Weights of a small transformer language model.
Size: 14 layers, width 192, 6 heads of 64, MLP 768 tanh GELU, vocabulary 8192, 9.92M parameters.
Architecture: LayerNorm before each block, learned positions, biases, tied embeddings, capped logits.
Training: a variant of Muon for these matrices, 5835 steps.
MLP neurons of a small language model. Each row is named by its layer, matrix (down: output weights) and neuron, and shows model dimensions 64-191. Each number is 50 + 12 x the weight over its row's rms, rounded and kept within 0 to 99.
A block is one neuron, or neurons of one layer that tend to fire together. After each block is what it responds to, as a language model described it from the Wikipedia text at the highest values.

L2.down198:44 56 63 52 61 61 42 33 42 23 44 39 45 49 56 45 47 55 58 46 45 52 68 39 26 57 48 41 44 57 73 40 46 40 51 57 43 68 56 37 58 39 52 45 64 56 61 34 50 62 53 56 57 26 49 47 61 68 55 63 34 27 70 55 60 58 56 55 37 49 44 55 54 65 60 52 48 52 60 41 53 41 64 60 48 45 46 46 33 49 55 61 29 36 63 60 29 48 60 46 48 47 40 55 32 69 62 42 57 53 60 42 49 71 32 36 65 72 60 65 69 43 51 41 47 45 49 44
Responds to: Wiki section heading markers

L5.down27:54 49 48 67 32 36 48 46 31 51 47 48 54 52 63 30 42 42 50 68 38 43 50 53 52 27 82 46 51 39 69 39 29 69 59 42 48 37 54 35 37 56 35 50 43 42 51 56 72 64 67 63 26 74 58 61 42 56 58 49 48 73 38 71 85 49 39 54 55 56 68 27 54 48 67 65 54 53 46 54 54 57 41 69 49 40 52 27 53 32 37 40 54 26 54 46 52 54 38 71 58 78 51 35 59 68 68 32 50 55 30 48 36 60 33 40 37 50 45 50 45 64 68 41 35 39 39 52
L5.down217:41 38 49 32 40 50 49 53 55 57 57 40 44 43 33 41 61 39 48 51 62 65 32 44 35 52 55 51 42 59 66 51 65 36 59 46 33 51 45 43 58 84 49 59 31 54 33 41 66 47 61 49 62 57 50 57 40 68 24 37 45 54 47 49 55 41 62 28 48 56 64 34 73 48 55 58 43 69 37 51 54 43 42 71 56 70 81 38 38 42 21 73 66 29 50 41 37 34 52 55 40 48 88 34 45 47 27 39 57 63 44 71 63 48 58 31 49 52 43 56 64 57 56 21 39 43 55 35
L5.down358:39 63 40 53 32 44 46 55 46 48 67 55 47 42 45 44 50 43 60 71 71 48 39 41 48 62 51 57 59 51 46 84 64 58 56 40 24 23 39 50 82 67 61 61 46 56 44 24 58 56 55 53 56 43 47 51 41 58 56 29 63 68 58 28 54 56 36 60 51 46 53 29 56 61 42 52 50 77 40 55 52 41 43 51 52 42 28 39 25 49 39 70 55 41 34 54 61 32 25 54 64 64 64 43 50 50 37 61 56 41 49 58 47 41 54 32 55 70 41 63 47 40 73 56 42 47 40 50
L5.down377:60 46 62 38 37 30 61 50 54 45 43 50 66 65 38 61 31 40 50 57 50 54 58 30 55 46 73 59 58 60 52 38 69 24 29 37 50 49 40 53 31 54 60 65 28 54 63 53 70 54 45 54 63 72 42 36 62 43 39 64 71 40 50 57 34 49 49 46 45 48 63 61 46 42 65 42 46 64 42 39 52 42 43 40 58 44 54 44 53 41 48 64 55 53 41 50 46 47 68 59 77 56 49 51 70 66 55 75 47 42 41 62 48 63 70 36 56 42 48 47 43 68 43 48 77 57 60 35
L5.down548:51 49 75 35 29 46 51 56 57 28 51 25 29 46 59 52 46 46 54 55 65 48 59 40 40 32 29 74 66 40 59 47 73 67 32 25 37 55 46 47 65 45 61 53 65 49 64 41 53 43 59 38 48 48 62 46 64 66 40 52 41 44 69 35 35 46 42 63 42 54 62 30 74 43 45 62 60 76 54 62 45 31 59 66 65 57 59 36 41 58 53 51 53 58 39 47 51 49 39 56 53 81 41 50 39 51 35 51 51 68 53 54 24 59 57 50 32 36 49 40 40 63 57 39 52 55 43 56
L5.down607:59 56 62 76 71 41 52 50 53 45 48 79 56 49 55 44 38 57 35 41 49 57 53 47 48 11 48 54 55 61 37 55 36 54 65 42 79 46 52 45 46 56 37 79 63 57 44 56 56 50 29 45 44 44 54 58 45 56 24 55 42 52 43 37 54 62 60 27 43 33 44 53 55 46 36 40 70 46 65 55 38 64 53 46 41 17 44 52 56 58 40 42 49 49 55 35 51 66 39 56 57 34 40 48 42 23 27 36 61 47 27 73 56 56 71 60 57 46 52 51 72 73 57 42 52 42 50 49
L5.down731:57 36 46 40 48 50 39 40 50 42 53 63 60 49 44 49 49 45 37 58 54 46 47 70 49 45 39 35 47 39 50 24 23 49 40 46 67 16 64 67 50 31 33 30 62 54 35 54 48 50 41 47 24 45 65 59 52 60 55 41 58 55 43 62 42 60 47 42 70 46 68 32 51 25 62 58 27 53 46 57 57 34 40 51 35 43 50 58 79 64 31 47 24 57 51 33 49 54 38 57 38 59 42 55 25 55 60 47 58 52 60 61 66 52 43 62 40 47 42 73 51 71 53 58 68 54 51 50
L5.down748:50 63 42 48 59 43 63 57 48 69 35 38 46 38 51 74 26 53 51 57 35 45 39 60 38 39 72 37 53 52 48 53 54 49 49 43 54 45 53 38 39 42 25 75 38 46 66 71 52 53 67 53 36 41 62 63 42 32 49 53 66 38 54 53 79 47 45 62 49 55 47 59 48 37 53 69 64 38 44 54 53 53 41 78 40 52 42 42 61 46 38 44 42 59 62 59 48 70 40 32 39 33 38 33 57 57 71 53 35 70 65 41 30 42 49 56 59 49 53 42 48 43 41 57 54 46 42 61
Responds to: Section-heading closing markers

L4.down151:50 58 55 58 60 58 52 39 46 72 36 19 42 53 63 51 53 59 38 32 71 60 58 28 46 55 56 46 71 48 59 54 40 42 57 57 46 57 42 27 47 47 57 62 59 34 44 59 68 45 70 73 43 56 32 62 30 30 68 51 55 40 59 51 17 65 47 53 53 54 46 66 46 56 28 44 52 56 45 25 67 48 52 40 41 73 50 57 33 65 50 27 48 58 59 25 34 52 63 50 59 48 48 66 68 37 60 43 52 56 49 35 61 38 23 59 63 42 42 43 73 61 48 58 38 32 42 44
L4.down206:48 47 62 63 58 67 40 67 58 56 54 49 45 45 47 34 59 64 37 48 55 45 49 53 62 39 52 39 53 49 27 50 68 38 49 34 55 58 59 52 60 61 41 50 49 57 61 56 79 63 46 37 55 57 36 54 49 50 43 50 62 52 56 41 79 58 58 52 65 66 51 61 30 33 51 33 60 57 66 57 49 38 49 56 51 51 51 29 52 30 42 51 54 53 64 49 35 36 47 66 58 54 12 55 45 56 42 57 42 24 43 69 37 35 54 40 36 57 45 52 52 44 49 64 23 57 45 82
L4.down207:47 44 40 51 52 64 43 68 45 34 47 21 64 61 53 70 57 48 51 41 73 47 30 37 49 58 23 73 38 57 30 23 42 45 54 42 60 35 65 58 31 54 67 29 59 45 38 49 70 50 54 33 42 58 53 28 50 57 35 58 47 36 61 46 41 53 56 56 42 42 50 60 68 53 49 40 35 61 42 54 46 53 50 38 65 61 39 51 77 40 51 44 45 49 38 41 60 60 47 60 60 56 26 46 76 51 70 45 59 64 59 26 59 51 54 43 62 38 56 63 41 36 55 44 33 65 50 43
L4.down250:43 35 48 69 39 43 59 38 61 55 57 55 54 49 54 51 33 46 58 44 49 51 57 55 69 48 56 57 44 51 29 53 29 49 60 58 39 45 74 36 67 63 36 57 57 59 63 51 43 65 49 55 52 78 66 55 34 81 66 47 39 55 55 27 45 54 35 37 64 42 39 45 42 59 35 58 60 46 56 33 49 48 28 31 39 66 65 46 35 53 76 49 61 37 55 34 66 58 56 58 46 54 31 42 47 41 54 40 37 59 57 37 27 46 37 39 33 46 56 20 26 49 68 41 49 60 69 54
L4.down418:69 45 51 72 43 39 48 39 57 53 42 55 50 58 46 33 59 55 44 37 48 49 65 41 51 57 58 47 51 41 61 41 44 50 50 45 34 50 56 45 38 76 41 59 53 52 50 46 38 37 52 43 76 78 56 52 43 49 71 70 44 59 51 43 41 38 52 53 44 36 35 53 42 41 45 54 41 60 37 65 46 17 52 48 42 58 60 29 50 43 44 59 55 55 34 25 50 48 65 47 67 54 64 58 77 54 43 53 78 25 78 63 69 33 42 57 60 46 46 53 49 28 36 64 52 68 53 50
L4.down506:58 42 55 75 48 70 45 54 61 71 46 46 45 55 48 49 57 79 61 58 79 41 43 52 47 54 54 59 57 56 78 44 29 39 53 51 41 51 23 41 41 45 72 66 56 25 46 55 52 47 45 41 54 29 43 72 55 65 40 29 53 51 49 49 34 77 58 48 54 46 44 51 69 54 54 52 47 43 40 64 53 58 55 41 48 54 52 61 43 54 50 47 68 52 61 50 40 40 57 44 49 47 47 49 42 54 64 52 48 45 49 68 35 54 28 45 64 46 37 56 65 32 54 58 62 44 45 63
L4.down602:37 45 63 35 37 44 51 52 33 51 43 51 46 52 60 58 40 60 61 52 78 51 32 48 54 55 29 56 61 63 51 63 62 61 39 44 55 30 50 36 45 58 56 61 46 52 45 52 37 45 59 50 71 63 57 74 31 30 53 47 28 28 56 28 33 48 36 63 24 43 36 46 50 73 57 38 50 51 55 44 63 46 60 34 59 44 26 62 49 54 45 42 61 50 63 79 42 67 32 45 52 73 43 74 34 73 55 35 59 55 28 46 58 49 52 47 47 46 43 44 52 36 56 36 59 31 57 44
L4.down625:67 49 40 56 60 47 47 45 62 61 36 54 48 57 57 49 61 41 52 29 49 54 15 40 31 73 52 61 27 59 51 54 46 74 64 50 65 51 34 44 44 47 61 65 53 46 41 43 43 38 60 37 60 69 47 58 12 61 55 58 39 29 39 55 49 43 51 43 50 41 57 39 58 50 51 34 45 41 24 46 36 54 28 48 49 49 56 46 52 62 54 50 56 48 49 70 39 48 51 48 50 50 60 53 50 52 35 62 43 62 56 60 55 41 71 33 59 48 57 53 60 35 61 45 48 54 54 39
Responds to: Mid-word fragment pieces

L4.down5:57 34 52 63 52 51 55 39 37 27 41 36 60 53 64 38 56 53 40 63 56 54 60 46 41 52 66 50 54 52 45 46 73 54 50 52 54 44 64 21 38 43 37 61 70 41 58 46 67 53 52 53 45 41 54 33 59 34 45 35 46 35 73 26 54 54 53 70 70 58 60 50 49 31 47 59 59 58 56 58 35 29 53 43 56 84 49 58 57 50 69 38 42 53 67 54 48 43 69 52 57 53 66 48 52 39 54 63 52 51 64 61 33 62 65 47 55 41 60 73 35 62 14 41 41 45 36 65
L4.down113:56 60 43 45 47 51 58 51 54 37 50 60 39 41 34 56 48 51 47 63 61 57 32 55 54 50 57 53 34 55 74 49 46 39 56 39 50 53 42 61 46 50 50 48 44 45 33 72 32 35 49 45 63 46 57 77 55 57 62 47 34 46 41 59 48 66 53 55 67 55 59 30 77 59 55 48 27 33 44 38 58 63 48 33 29 48 60 49 42 48 50 42 53 39 22 35 69 45 56 57 50 51 74 35 55 51 56 51 48 33 41 36 64 71 52 47 74 56 52 50 25 58 43 59 55 41 43 37
L4.down191:36 67 47 53 65 42 56 55 56 48 80 77 46 39 52 37 56 55 41 41 58 36 45 56 68 55 57 83 45 54 52 56 51 52 48 55 37 61 31 58 63 25 55 22 44 54 44 54 63 43 57 47 48 48 84 20 36 56 40 45 42 51 59 29 48 73 49 34 69 30 41 61 54 60 59 43 56 58 69 45 38 37 55 57 38 46 52 46 37 37 43 56 43 55 45 67 48 63 48 57 68 32 53 42 40 44 52 61 58 35 46 56 62 45 47 52 54 54 60 60 66 57 52 31 25 26 53 56
L4.down471:47 49 46 57 47 37 39 40 50 14 53 55 45 53 41 43 44 63 33 47 45 59 49 28 43 65 49 58 77 44 67 55 54 42 44 42 41 39 55 56 48 69 63 74 57 65 58 38 67 36 72 51 40 59 50 35 55 52 50 69 54 53 54 40 54 54 31 68 54 76 47 43 74 46 56 68 37 69 42 57 41 56 45 34 55 53 66 30 40 43 27 33 47 38 53 60 54 37 45 55 51 61 70 45 66 70 63 50 17 41 57 52 51 53 41 40 37 29 37 49 32 48 52 48 35 64 54 29
L4.down548:65 67 66 47 60 56 67 49 57 45 53 61 43 46 58 47 51 52 63 47 52 58 67 41 52 44 29 56 44 49 86 42 37 52 40 51 20 49 31 46 47 34 68 64 54 54 50 60 49 72 45 54 40 58 61 49 58 74 38 72 43 60 70 64 42 41 42 70 52 28 55 42 52 60 37 45 60 48 29 50 39 52 44 52 54 56 62 60 55 43 58 51 29 42 35 65 38 53 52 40 51 58 51 57 53 48 60 49 59 43 62 67 23 52 29 51 65 71 50 35 59 42 30 60 71 70 38 29
L4.down592:34 59 53 47 46 49 32 55 49 71 46 38 35 48 42 57 37 53 51 55 53 43 64 40 47 62 69 36 50 46 67 47 30 49 46 70 29 48 48 51 40 42 66 47 59 42 62 53 61 69 33 34 33 56 37 59 32 50 62 70 35 56 47 61 56 56 41 69 41 29 61 54 38 50 53 48 64 40 63 41 32 51 37 36 84 55 50 54 62 54 52 46 41 56 40 47 40 61 37 70 61 62 51 48 85 68 51 58 65 52 42 33 53 38 64 38 50 50 62 54 67 41 45 45 58 66 24 57
L4.down673:47 59 56 88 57 50 54 58 25 42 56 43 53 65 33 53 50 39 35 36 46 33 45 70 65 50 44 61 42 41 43 45 66 38 37 46 30 52 56 58 56 62 54 56 26 59 52 56 43 63 48 43 42 37 38 56 49 55 65 40 56 40 47 59 64 48 57 64 45 40 51 49 37 31 41 58 45 42 34 45 54 50 52 69 42 39 39 30 64 26 10 43 54 47 48 43 38 62 56 67 50 55 62 67 42 52 32 57 33 55 35 56 58 40 37 64 62 51 46 50 60 26 47 53 78 41 34 47
L4.down730:58 49 14 34 53 53 67 52 41 67 52 40 49 54 25 49 50 53 37 68 62 61 60 61 70 44 52 41 42 80 39 47 69 58 73 57 35 58 57 51 42 55 45 64 18 53 52 53 69 43 46 49 62 64 43 55 47 43 75 82 61 50 65 44 50 39 63 31 46 41 37 37 52 36 35 36 53 42 59 37 43 47 29 51 36 50 44 61 42 45 31 46 51 66 42 44 54 71 64 54 52 53 46 48 58 39 51 48 46 43 72 32 55 60 32 48 43 48 44 48 44 40 56 44 58 26 46 45
Responds to: Wiki section-heading markup

L4.down101:53 61 46 48 56 63 36 41 49 60 43 51 62 33 64 56 37 31 58 19 41 60 35 45 34 42 64 69 40 49 28 57 46 45 48 51 46 66 63 49 47 54 71 59 68 31 76 52 47 47 36 60 47 28 63 70 45 40 54 45 43 53 58 36 58 26 50 41 55 54 74 58 50 59 32 70 58 60 53 60 55 58 50 60 43 32 32 47 52 57 61 43 43 46 74 67 41 59 42 45 36 57 74 60 66 61 63 38 46 61 55 52 31 45 52 56 46 66 53 65 56 52 39 49 46 48 73 51
L4.down262:49 39 57 49 46 54 46 43 54 58 60 48 58 53 59 50 53 65 44 57 58 34 70 62 50 52 60 58 46 64 65 58 51 78 64 56 18 59 59 43 46 65 33 70 36 36 41 50 39 38 46 49 30 46 58 52 64 42 57 39 55 56 51 68 48 78 40 40 61 30 54 63 48 55 50 58 53 48 62 48 39 64 59 44 17 63 52 33 40 45 37 28 66 34 60 49 49 47 61 51 37 62 36 52 36 48 46 60 47 54 60 49 46 17 47 61 43 30 34 42 45 39 55 41 39 52 34 46
L4.down313:56 48 48 54 38 47 51 48 51 53 59 65 51 30 26 58 48 62 45 69 27 58 50 59 64 63 53 23 68 67 55 49 43 56 29 32 48 59 47 44 53 51 60 42 42 38 71 27 75 53 48 53 70 59 33 55 35 60 36 51 51 49 50 57 76 45 54 39 41 41 63 49 62 31 35 43 42 40 44 48 48 61 47 51 46 37 53 54 64 54 34 53 44 25 44 35 58 70 34 65 68 25 45 42 61 59 69 54 31 33 50 47 59 54 55 48 56 46 64 61 30 55 43 73 72 58 36 39
L4.down349:54 66 59 32 61 58 57 66 44 18 42 52 74 48 39 55 39 48 58 43 58 72 45 52 66 47 37 63 42 54 50 26 64 58 45 62 43 48 82 56 45 54 43 29 50 52 69 61 44 45 49 35 55 47 46 62 34 63 45 41 25 31 47 29 53 55 51 64 37 32 71 47 59 40 57 62 59 68 52 58 55 56 54 56 64 53 35 26 51 62 30 30 50 57 51 63 43 61 57 66 56 55 62 48 61 62 52 57 32 57 32 32 40 61 83 47 55 44 50 52 27 52 65 33 56 38 52 30
L4.down454:51 46 36 47 51 57 47 38 56 33 43 57 48 37 46 36 54 62 44 36 60 65 61 60 51 42 70 53 78 28 60 31 24 66 44 63 53 42 54 51 55 53 57 36 63 64 54 42 50 66 46 58 53 50 42 40 65 61 59 55 48 41 56 66 47 52 61 51 42 29 42 34 58 51 53 36 49 67 75 34 48 70 65 62 34 25 48 43 46 51 63 44 55 18 39 50 46 51 40 43 49 64 53 46 31 59 55 69 44 31 40 39 31 40 47 60 49 50 43 53 54 55 66 60 55 54 40 57
L4.down627:40 64 31 52 38 68 69 36 56 65 64 54 60 61 35 48 26 52 52 61 50 39 44 53 56 34 50 44 44 37 54 65 53 34 25 41 40 41 41 53 44 52 46 32 27 53 53 82 42 46 76 48 56 66 46 79 82 43 24 48 43 51 54 47 62 41 61 61 74 33 37 50 35 52 54 37 43 45 55 44 40 56 69 41 51 52 38 46 70 51 70 48 66 63 41 39 33 35 55 44 46 42 53 46 37 39 60 52 29 36 57 46 60 66 44 70 49 64 39 28 42 54 54 45 46 48 74 61
L4.down674:50 35 46 57 61 40 46 65 73 69 68 40 38 48 44 20 50 59 60 42 56 33 56 56 43 38 54 60 52 55 64 41 35 46 55 60 31 50 23 34 59 50 53 77 59 37 55 56 37 61 63 45 49 46 55 72 34 29 45 52 53 32 72 38 54 54 54 58 63 42 53 54 48 55 38 26 42 50 61 22 27 24 70 56 46 45 46 44 55 32 52 59 55 58 39 60 39 43 47 53 58 57 40 61 43 65 49 66 43 49 37 58 49 55 43 64 48 38 73 45 52 57 60 41 48 35 54 57
L4.down692:77 58 63 62 56 35 54 42 57 43 54 25 44 55 57 57 61 55 55 56 29 59 66 61 41 60 55 13 51 49 66 44 48 42 49 45 36 50 33 70 58 51 61 86 42 33 60 59 60 53 23 56 47 51 51 33 41 33 59 63 45 37 63 61 35 31 28 54 32 54 44 43 31 38 58 56 44 66 55 24 36 47 54 46 41 36 34 46 44 46 70 53 41 37 58 33 54 36 49 42 53 36 60 52 84 61 41 79 59 46 65 31 46 57 55 65 47 57 66 45 65 42 50 62 60 36 36 55
Responds to: Final piece of split words

L2.down137:63 47 59 61 53 76 50 41 39 66 39 50 39 45 39 49 44 58 80 34 34 51 50 65 46 58 41 21 48 52 44 39 57 58 66 69 48 54 43 67 58 55 19 53 50 60 51 41 51 68 43 59 41 61 58 47 33 43 53 62 64 53 47 49 38 65 64 46 70 44 50 67 40 57 37 49 49 56 44 39 26 60 47 57 51 49 50 31 48 55 78 48 51 47 52 61 38 60 32 60 56 49 49 68 41 38 48 44 34 48 62 46 52 26 72 47 34 37 50 39 50 58 54 45 32 56 54 49
Responds to: Mid-word vowel fragments

L5.down13:46 31 56 53 47 43 40 71 58 57 51 54 44 46 51 32 35 48 42 59 62 53 52 10 52 37 39 55 61 63 70 44 65 55 26 44 57 40 20 67 47 32 31 58 42 25 29 50 61 52 52 51 58 54 71 42 48 60 54 51 67 59 55 45 38 45 65 62 35 49 48 60 44 50 57 42 42 45 76 54 57 35 60 43 30 56 48 38 56 67 57 61 48 36 39 36 48 74 43 46 63 56 51 65 48 31 65 49 37 57 35 56 67 40 54 55 43 74 49 39 75 79 35 70 61 56 47 48
L5.down323:36 40 53 42 47 41 67 46 36 66 55 50 41 48 27 44 58 54 51 37 59 52 49 25 60 67 43 49 31 47 80 60 55 30 52 56 65 40 47 44 47 43 40 60 70 42 36 70 60 52 57 53 51 57 48 61 51 63 39 44 26 46 20 32 29 53 60 62 53 40 48 63 35 42 57 46 35 33 45 46 44 65 42 54 54 48 61 34 81 50 55 51 45 38 39 53 50 61 66 30 44 66 55 39 60 45 72 36 52 65 49 55 48 45 47 49 56 65 68 27 34 53 56 53 62 56 62 36
L5.down518:46 65 51 60 49 60 39 47 71 55 44 54 52 60 51 25 62 44 52 58 45 59 48 67 40 57 56 43 50 79 41 51 32 69 57 74 47 57 28 50 54 17 34 39 46 41 51 62 66 65 52 54 44 49 44 47 59 25 63 52 57 62 47 38 50 36 52 32 63 50 58 50 63 46 55 54 44 62 25 46 41 55 31 39 60 60 70 55 62 36 40 57 48 34 64 40 67 47 70 51 41 31 59 39 28 35 36 64 35 51 62 64 46 46 46 67 32 49 48 54 56 43 30 56 55 35 58 63
L5.down579:58 62 43 37 77 49 54 48 50 57 59 36 31 73 46 40 43 49 43 56 58 34 53 43 85 64 55 44 45 56 47 41 48 30 55 60 64 62 39 43 46 53 68 30 35 39 63 60 50 56 59 49 65 61 57 43 52 53 60 59 58 41 44 59 59 47 67 39 57 48 60 57 37 66 81 69 22 58 50 49 42 50 67 51 57 47 38 43 41 37 56 40 35 44 60 49 42 21 51 42 51 75 31 55 58 40 43 32 57 84 46 61 56 50 28 65 48 64 54 36 57 45 49 48 52 55 42 78
L5.down584:40 52 39 45 44 36 31 47 47 58 58 28 68 36 40 46 55 39 41 28 73 52 52 39 73 72 48 70 45 60 44 57 46 37 62 57 76 45 45 51 52 46 43 49 66 34 41 46 54 53 63 60 61 63 61 30 51 20 42 55 34 47 50 31 42 37 59 46 50 50 49 47 49 68 50 39 44 34 45 48 40 37 44 53 71 68 52 31 61 63 40 38 39 63 51 56 38 34 55 49 47 58 61 55 66 57 52 43 56 71 47 64 66 32 41 47 70 82 49 45 50 60 55 50 35 58 46 52
L5.down599:45 41 68 43 43 55 51 59 41 77 45 22 36 66 68 51 60 53 35 60 60 74 61 43 61 65 55 53 39 52 43 58 64 15 50 69 60 39 50 58 45 74 40 53 37 39 20 47 47 58 48 58 59 52 55 29 64 47 40 47 60 69 36 29 42 55 66 36 63 73 48 37 53 50 34 61 34 52 44 37 39 65 52 58 48 56 30 58 48 46 63 59 48 71 44 49 51 41 47 49 50 58 44 45 57 39 31 38 54 43 43 60 63 19 37 34 64 66 53 46 69 40 45 69 48 57 68 41
L5.down760:31 43 57 52 58 45 59 47 55 66 35 43 48 67 63 41 65 39 32 25 56 61 37 53 54 43 46 40 32 61 39 62 47 35 54 44 49 54 62 57 69 76 46 43 44 21 51 59 74 48 51 57 61 58 64 43 33 33 55 39 50 34 59 42 67 67 65 60 42 42 47 42 66 58 34 46 44 47 49 35 41 63 35 45 41 41 42 49 62 48 65 59 45 54 72 49 31 41 83 36 54 59 57 52 56 50 43 38 40 51 28 49 42 37 54 73 62 64 40 44 44 79 26 42 49 64 61 60
L5.down765:63 47 43 54 44 59 58 57 47 49 59 50 47 67 33 37 43 51 63 47 53 54 45 65 45 64 54 39 55 44 57 62 33 62 64 57 27 30 26 60 74 69 50 56 51 34 48 48 43 51 58 64 46 41 71 31 34 28 33 62 59 38 65 32 62 42 73 64 70 37 52 44 45 54 55 50 47 63 54 47 62 52 64 60 38 32 28 66 58 25 67 50 82 23 48 32 51 60 55 41 50 68 30 40 39 52 59 59 26 45 34 49 52 38 34 52 54 55 45 45 38 41 69 45 47 39 76 37
Responds to: Word-internal second syllable

L5.down24:41 47 40 44 57 52 75 36 40 52 57 70 44 44 57 56 30 69 47 57 65 41 67 46 43 72 46 51 59 45 60 39 33 48 50 52 23 51 23 46 44 53 35 60 40 48 46 48 42 53 58 47 56 27 41 31 48 58 54 55 55 40 50 56 42 53 62 48 58 46 42 40 48 49 50 55 50 49 48 65 58 25 53 54 51 47 58 62 43 40 73 66 38 43 56 28 35 59 23 51 39 58 44 48 74 50 53 76 45 79 30 52 67 44 41 57 57 83 44 58 57 49 42 56 61 39 59 78
L5.down49:61 36 63 66 51 48 49 33 58 40 59 63 47 33 40 53 39 32 52 48 51 58 47 40 35 36 52 31 59 40 56 35 39 47 44 65 25 49 25 54 39 60 47 62 34 88 62 61 67 59 63 68 61 58 54 46 57 46 57 45 42 59 52 44 51 57 44 57 60 36 69 75 56 42 39 71 49 41 62 46 49 46 60 43 41 47 47 48 56 64 64 37 32 40 71 49 30 49 37 30 48 45 49 36 54 71 50 61 24 55 58 53 29 46 48 50 42 62 71 49 50 46 43 53 67 56 53 57
L5.down52:38 63 61 46 45 74 36 40 53 54 75 73 31 51 63 38 54 48 32 57 75 51 70 67 36 45 45 33 44 57 56 59 38 52 56 53 34 33 31 53 59 37 57 45 62 31 48 46 47 54 63 59 43 59 46 44 47 53 65 36 36 33 56 42 58 29 42 59 61 41 50 53 36 33 53 46 51 51 49 56 44 40 56 32 49 35 51 53 66 52 64 52 33 54 54 46 63 60 64 52 63 57 44 26 31 43 63 66 43 55 60 48 16 43 55 47 46 52 68 54 42 55 40 41 73 27 59 65
L5.down337:37 55 63 73 49 60 42 55 31 42 59 67 48 58 58 38 42 58 58 47 39 39 53 46 55 56 70 57 68 42 42 44 43 50 27 33 24 44 44 47 27 56 47 53 55 58 42 49 16 46 33 32 45 38 42 39 49 55 65 44 37 61 59 56 63 64 48 37 62 46 52 41 40 36 21 57 77 63 59 45 60 68 58 39 42 38 71 51 60 51 44 44 44 64 69 42 45 62 21 59 37 25 36 47 53 60 62 63 42 58 54 60 44 40 36 45 60 31 42 54 52 56 69 53 54 70 33 59
L5.down404:80 61 37 60 45 37 53 61 56 49 67 47 28 56 53 50 33 62 45 24 64 21 48 48 42 43 57 62 42 64 44 32 53 51 58 65 40 56 70 33 39 32 66 66 49 65 50 55 43 52 50 35 40 29 54 63 37 28 59 48 45 34 32 62 54 53 38 40 51 42 54 59 52 36 48 43 59 65 49 59 44 52 67 77 34 51 58 44 75 42 41 50 55 37 51 49 58 42 33 48 57 78 61 66 28 63 63 37 60 41 36 58 39 46 58 57 66 40 47 51 61 60 42 39 44 60 58 73
L5.down410:51 62 58 49 44 49 51 47 65 62 66 68 53 24 32 17 40 33 36 59 65 41 54 34 59 41 67 52 67 39 56 51 50 42 28 50 70 58 42 63 74 57 63 34 47 66 44 42 53 43 56 63 46 49 50 35 61 47 44 71 60 46 30 39 50 46 67 32 41 31 71 48 35 61 45 68 49 70 44 57 69 37 53 49 32 33 38 50 47 39 64 48 60 41 34 47 74 45 41 42 27 42 73 36 57 60 56 64 44 52 57 56 38 43 45 56 39 58 27 53 37 57 62 62 45 57 86 46
L5.down588:48 59 59 38 50 59 62 48 49 33 59 53 73 46 58 63 41 53 66 54 54 51 39 36 69 50 68 42 53 49 39 65 53 59 33 36 31 69 28 35 65 52 52 70 70 53 39 40 44 52 33 51 47 39 40 61 50 44 33 34 33 27 48 62 61 49 48 55 43 32 63 68 39 62 56 39 55 50 63 45 66 49 58 56 60 44 37 62 56 53 64 42 44 47 58 48 58 56 44 45 63 55 53 49 35 58 45 61 49 46 48 45 59 47 54 42 62 49 23 66 33 54 56 42 41 48 42 40
L5.down712:54 25 45 71 43 42 50 42 56 50 61 59 35 36 44 59 45 56 51 37 57 55 48 39 39 49 51 33 46 67 61 73 51 69 51 45 59 43 62 50 62 78 69 52 55 63 38 51 34 49 52 67 78 64 67 57 47 49 39 35 73 50 41 61 57 41 77 39 42 49 37 61 49 50 64 60 79 68 50 46 66 65 43 65 35 71 53 46 50 44 70 48 53 58 36 29 40 35 52 53 46 68 54 47 38 52 50 49 64 32 50 59 47 51 59 54 48 32 40 36 35 42 43 54 20 65 37 56
Responds to: Word-final suffix pieces

L2.down363:42 78 53 35 50 63 37 46 40 21 59 54 33 43 52 72 47 46 48 66 30 55 43 53 57 51 59 68 57 40 50 61 70 51 41 35 46 61 58 53 46 38 38 60 46 61 58 32 55 50 50 50 53 38 38 42 54 62 34 49 42 62 45 46 40 55 73 64 44 52 35 71 51 48 67 48 39 53 27 25 38 55 57 49 44 41 21 41 51 32 54 63 41 27 54 45 26 56 59 64 44 60 61 47 66 67 35 50 64 71 33 66 48 22 30 61 44 70 57 48 50 48 57 52 44 34 59 47
Responds to: Mid-word vowel fragments